config = dict(
    num_key_value_heads=2,
    positions='learned',
    init_std_qkv=0.0176,
    init_std_o=0.00271,
    init_std_up=0.0176,
    beta1=0.93,
    decay_fraction=0.608,
    decay_shape='sqrt',
    final_lr_fraction=0.0,
    batch_tokens=32768,
    doc_mask=True,
    train_tokens=252600000,
)
MLP neurons of a small language model. Each row is named by its layer, matrix (up: input weights) and neuron, and shows model dimensions 64-255. Each number is 500 + 25 x the weight over its row's rms, rounded and kept within 0 to 999. Numbers have three digits each.
Before each neuron's rows, "fires after" lists the tokens most often just before its 100 highest values on Wikipedia text that the model never trained on; "fires on" lists the tokens most often at its 100 highest values on Wikipedia text that the model never trained on.

fires after: " m", "m", "ec", "as", "en", "ies"
fires on: "us", "ak", "ark", "ies", "-", "k"
L4.up739:486515465517501520486531478528489541478483527526519501484481526497508522477459491510465488509513498468531515479483513546478528533525471497524489500447535486502453492483473522473549539513515473481511510478471499449477516520493504527505482524491541520512508495492502545476491516511551483515497553475501457505491501537495508479515481554559465466498527487473523486515513481460475542479525494524551464474441522498468507528475522496497501492474489495542531530507497497468488532487486503518502492538512438485512498514456527522505478461483473526488460530472418495487508484545527514521

fires after: "\n"
fires on: "-", " "
L5.up862:470497476462528495467517450493523519526511454498519490474483502498464501484477516503493501523523520485500509530524500504477491517480469501521562480498447515510479528504487523474520513515506511483461538483504501510510540483505499501478490514493504515551497498475516535490510508520472496510490503492513485503557462518506532504517446493513487466504522503522512531485475484473461522528477515506534482465543530498445468560494473509515455506482544486539523479453495536503477547502521476480452470540514526508509529564500475545475509494492556520460472523482498489464550542480506512528

fires after: "ic", "il", "i", "p", "ot"
fires on: "ip", "ver", "ut", "et"
L4.up24:473484521495451514515498538528524547508446492507531472496486497540500459473514468508522530478488493510497494488459481477485519464456558460489493471508504486506523504508464513455456514557480486503544470512513493493540525531505502538463535505506489503495505497488537502456541503485479483532506533481477517542490481484496515519502500507501445533517501486505468533511522516484490497506514509465524539506480504516498503495515466519527512460511500491517485494486504547518497490519486504559525528523473475489505492496484530525452475507471512443451500487487491493479462511475476520498

fires after: " Ch", "and", " ch", " part", "igh"
fires on: "c", "amp", "id", "ic", "ts", "oc"
L2.up609:510469524480475458506486526487452481518495528477491482475469497520488501507508493486503497490474529546492535464518491536516503476502523490531494533499485485492510541564499538490504539476512526498486487464475506497548485480474504537500484504529520521492464476515471533486519481520473516459486473475477500512518501456515496476499565537496540448477527512498495528533514527483547461481515499463481546536491502520489510555485482493513496512502505497527521565495518476493507509534508524480472532501471498485535521532474476526460486538474533484518475510459503443498541523538492515499

fires after: "\n", "|", ")", " /"
fires on: "-", " ", ":", " |", "\n"
L4.up38:494500514471524511522529440473485456539476474489493460495495499504512473515481470524472512508502489499486485555493523483491486490463513532557527491521507512462496469505489494490453522506467501509525561538487481476467503479472502521503503532475506470523569468470497535492512466497494487498520499478498529493480455523500460499525477503501463457481502510506519509481508497538481517490461485506520487493553506458500483541492494485472436476524470480478482503505512478454506538473554500507483501537508525516478496526475457534548470458515543533503495524515488535477535514516515498481

fires after: "ar", "b", " f", "ic", " res"
fires on: "orn", "ac", "ter", "ol"
L4.up613:476517505491491450484523530468524540443544456480569445467528517461502520501503487495449526528517501562516495503500469515532522506482504499473507446531494474539491519496522531548494482520575518520501514472520490517459558475506519537526499471516511484464493449462518468477451499485506479501506497500513485488508487479492512517478484508502482493470490522519482478509503474504503473498456524506502483472485518527509484509483530505497501509490486552522512501453515514487484489496517490521525525491461536487477471561507532496525454475488505440470520485500479525440496456508499507495

fires after: "\n"
fires on: "-"
L4.up271:493448497504508509459539479563486517491505503457511481494510481501479501466553514501528514525481509450517473452500515502479467493500523504494502519502497470493492521478489509503509518520483485508434553497539487477456556481510504521485501519500456499510463523478523526514497473555499475527529506524548486495528494519526477471517467510497502511462502478533499508487465478492512497505492478503535501479501535507458457566486521498509440509513555505503519466489559517533532513542505472492509479547464501508519490503477495540473501537461511547462471506474504494504525477488498532507

fires after: "b", "ar", "eb", " B", " f", "s"
fires on: "s", "ite", "uc", "t", "d"
L4.up659:521507480476504471471547497509537534507523505489497401519490501517558510511483502468471497469498512526525489519463524514486512466506499471493509494498507480521518518514528473562531485501525500507513476513440517510498528525464498527540519533480539492474494524487480504481473459507486499450570472471522472479480537485492509521451506533529515521519483481471461501488434468492470503512501476498482452511532528485511481532492520524450485493467478517481515469503505519441459470519507485523501487504539495520490509490470472520488503488534528512506505516476491467416499501489523499521

fires after: "ar", "er", "r", " c", "ver", "b"
fires on: "n", "ost", " other", "y", "ong"
L6.up213:476505497558485527529491505497519520506472528502502495518457527546486493494509512519521517509493458474529482498470505544498491493482503455476484514531508474473490435515518493497496456525445474491464486496502547513491477474495474524519531510465513498501501473457468502490519495497506508519446491501500498538503479528484480516479457543514480476496508490494495554483529538500490520485480486486510479440528484559557503478466483485511458534504465531447514510482466495470529451523521558504479507483457509552495481469488488489510488500556493518527495490521502498499526473534530506544

fires after: " H", "en", "ar", " st", " s"
fires on: "n", "ow", "ory", "ann", "u", "ent"
L2.up254:520497529492469521502512517541496491492506503542532484516443471488478497505433514530496519493461463503514514490468483521496442483542502499476487494506466498459513492486497483515504484459457502464469540455496512518476517521531477512496479483500520474525505534462522520509494481487485550554505499540505485518520543552489510495533488510512513499505474506519467521483454488452511546485493482486455516520541508494531498521506438448507530500456506540514506493557459551508494504522495519510455564519495478536526494463491520539468457522512484503500496454521484498486470528478509483483

fires after: ",", " O", " M", " S", " In"
fires on: "ff", " includ", " off", "ember", " part", "erv"
L2.up704:516482486521528482454535480532537486478524514507519506512497485532538506546511475468463476467507556525488507526477525490489499493501486476519438520487510520469482501517532429487503542503431523511527530492496546484509468492470490496474509475437528486511515487479485519480514487489501483523487462525502493464540490519491490497538496490518481539517541455493486534483481456498553518476501467524505513487529496551552541496491480485500470551524500528476478498474526474483510503478499521486504500535492486501503505484487498497471507503511487511545548469504479511464527529501496526486

fires after: " P", " I", " p", "ar", "ic", "p"
fires on: "res", "v", "ib", "ip", "im", "i"
L4.up92:516453525471457483500525480520518544495448444498511500478519494506531486526454500495546545472475499541474488475485518494497533445495498527544470493499526539473486497476513512477464489484467478512522501485469531544508524497530527523462449474501503485495490456440491490519499497466483497468496499487524503514491541485491489524486526476518485474509493468523524527512522458478556507508508476507502500488571509508507494499502483492520455486485498489534536482496461520561532516490461466526483506482497552534491433480494492489508476489495513471470494486533537490469520508527459468502

fires after: "f", "og", "ark", "over", "ich", "w"
fires on: "l", "et", "r", "n", "ard", "ay"
L2.up932:474544515519534485519545496512493500497510519507523462495506541514502477479505470484522505493544457467495534545531489489539473463467471462468488532532534540547503500509496501490473508484519467525492504515531506479473491536505461484506473513500530487500475528498503521487514503484500511517445484523464530486519486508499468481541475499466477535485547471507485475514497543493516503520518509521499504528518524497489449484515496466478499541415495553480455499454527527513532533503533497454486488512493518503492517579472509518455510514509460462471518509514493485524527469497490481531

fires after: "et", " /", " O", "t", " In"
fires on: "we", "ff", " ", " off", " ("
L5.up506:453478498485505491480487495528497493513484521472486472487501526497494463520486472517442484511490489495494473571482532505504527508503543481529513534496505478473496511509519550492487565511463508532522527514483521499516474557553506487503498523477517471471475462535511492470498494477482497478511449504494491516529512500524505531487475503499492507502527450502527523479515451501537476512537477515461557481506495486532494490436510502485501483507490535466513476524495506481480522483485527479507467532521495523479503488503481509508454505472532524517519470519484473527547540514541490519

fires after: "01", "00", "02", "99", " ex", " M"
fires on: "6", "5", "amp", "2", "3"
L6.up157:475459476574467498490498478537497486460506473517515543493515527538516505477522509480484499530514583491487511527502526515520519491535510479491483532521485503509502499521507517482542539491443529492477489440492498516484508487541462500511459479453547489504408481488538502504504515524523508498479514495517517505485481570486498553459488454520512475473500541486463469496534496512495499554512491499479494507451491487533517491482510496486501516510488548508491441506512498552485478531498512476469481545545470505495486501510473468486513494512536509492528508476494484462506530510518478523

fires after: " t", "res", " c", " f", " F", " T"
fires on: "ri", "ian", "ia", "ame", "ents", "h"
L4.up76:500533518582508475508503486501454503466481509506481500524494506460534509516525464494475489523522473505504479504491500530475543509500525496483529537494519452435473479509474512509474466508519445526535509515495477499469500494482536511534538472516507521516491468466487482543482526526535503477498535498525538504506505482526520520530467515538545497487476490487501528491514497480477511476479528475481482491478467548523463460532471520503496531549513458536508488511501503500518445479522490517514515509508509560488468511485505496458526537516479508504469519535466467475500515498497476504

fires after: " W", " New", "|", "W", " |", "-"
fires on: " Y", "h", "y"
L6.up537:438449530529507506505474515482516522471548505491521469545490523452495483530445464497513512471495516488473473494533529466478500532523489482511491506509512496496539486512486532492555486506512531497557511507492482500480509490491515502470478504463514501512537489493501473526487496500494502514469477505509472482530502481477498495471551542477489466487465515540513514516516523526540469494549485478495526469526507483509462525518482480474489503517498487526498480541524505486476488550508520480447477524530498497501489458503487429536505498465496519526489480476439508509507504477470526530

fires after: " T", " R", "ik", "in", "b", "at"
fires on: "t", "om", "d", "e", "ay"
L6.up572:523551518487441521472497492477469468495511513516509527519466536540533520511486520491480533496490505479475484528480488492506476517554497510515476509484499501486482485513523462510438489515495487518480497494521468449500439510521498465490506512523509507457478492471503533481498479506497489481483534505487482550503463483513545504484468525436502491511510481478484516546520485461530496517537535553491518491480488497547464495521485511488492487494471520447490464463516528524496497500536514498459505471531521483442554502494501509505552488528472564489490521501516511515498491529518501498

fires after: " |", "ar", " C", " and", "er", " A"
fires on: "n", " |", "ong", " at", ",", "l"
L5.up881:493487444481482527495527483544511497485472506542528511506437525478483490502541471495511539498516559456529472484475488495470446488469479503487507498552494478520518492530499495464491486508494440506475512501480495483520494499530511518520485498495488464485510496492438507490505487506527531502504498503502491529487462488489504471511514518553500484478535491521497490473506508519514500509450480485525505504486470481556498504501489475497504522501503484505535445498487458459489456522521503498541497507515513533494474497526477454509538542478568501549467518479490504463568498517475526465

fires after: " l", " comp", " h", " a", "t", "we"
fires on: "oc", "os", "end", "b", "ut", "ost"
L4.up151:489518509510471470548482474493507510460484488442518505459511518491492541521499503531522509493528514513500511475507474479522493496504560465480512506468519469503483505459531565505498494473484544523499490497512569518488525504480525467492531475517531485529478486501449533505517502502460499494516484515545539495509496485517572505477491522479456467472528488496484542497519511563497470505506475460490529509484523552489499484513503506515485514511519517484505468500501474491497541498490506498499494488492541490484492519472539471474457515448510486522485531471539530489546468520491507480

fires after: "tern", " f", "ic", "oc", "it", " n"
fires on: "ial", "ational", "inal", "ual", "per", "A"
L2.up250:465503525526489485560492495494494505507505481481509455505475498514494503531553479527480496530480522475495522493530530501500491501506496541497480507473509482514489522499487504479526519500479485472487479475545486461506526499513587524452494486523541527463501524523523513491490507457508528485478492498477489487504514531456492520452524519482494530503519477512478521528514480542485447501509528526514496491491528519477504480511500492458467489510476454562523488488490517531521477512553530510475490488509449540488513542456491512525502524505467512509500486521474482511523523454523507496

fires after: " C", " R", " T", " I", " S", "b"
fires on: "z", "d", "am", "ian", "in", "ard"
L4.up298:490506527522464533498508479488457516493524526510495500443545493511524477499500509499452478503479503487526479506494525492511493528457520516489469516513507482474489494496522518504492473492475491550493528467511446465483521488481575509460481510523521490449461501492512513518475470509536491510505486554591543486470482524509523526464467546468519520493463470486535489483491460459497507493530510497507497494473531467496543510471512516519521512512509495489483489493462491521511516524551475445493536550530509488475492468525476521469470476542472565486490480481526467495506499505525478506

fires after: " V", " T", " F", " Ch", " B", "Q"
fires on: "ic", "im", "ult", "on", "in", "am"
L2.up98:515522498532483476478485536475493510574490475502474468503513527501506505509499491478505468483486468506484497510485474479525538488502500490517508564479486506502459572546503514526491512495532461526526515512446485530556530482496498561503506471455509504502489488504485506491453512525466495525481459561500494487483513493520554487482470486514486517486491441510496511534505540507505481490512521518498526476474497515487500527489526532520495519494519463464491509488440533508475518521533498511505497521496466505521493430523472523477520456485526510499469505488473533486547516514525485500

fires after: "ag", " U", "O", "t", "I", "U"
fires on: "em", "L", "-", "ge", "el"
L6.up617:477521506516550514472519440509533491491507480456526523483521495523524487502453537454452483495483494491541475471493496513517531526510488482494533499526468476500485502522495506480462497533497529480523501516505500482489493496518540532516490481482514505460459504497509472464462488505465438473514464528464484542484464478492545494567491489479436468526540503475472494470495470533500543559478515500538492520531530526517520506491512512540493501493519487513501506533501520522491518546501463526502494515507447487454521539505504522469492547504502519477536525466478467488483517524506504545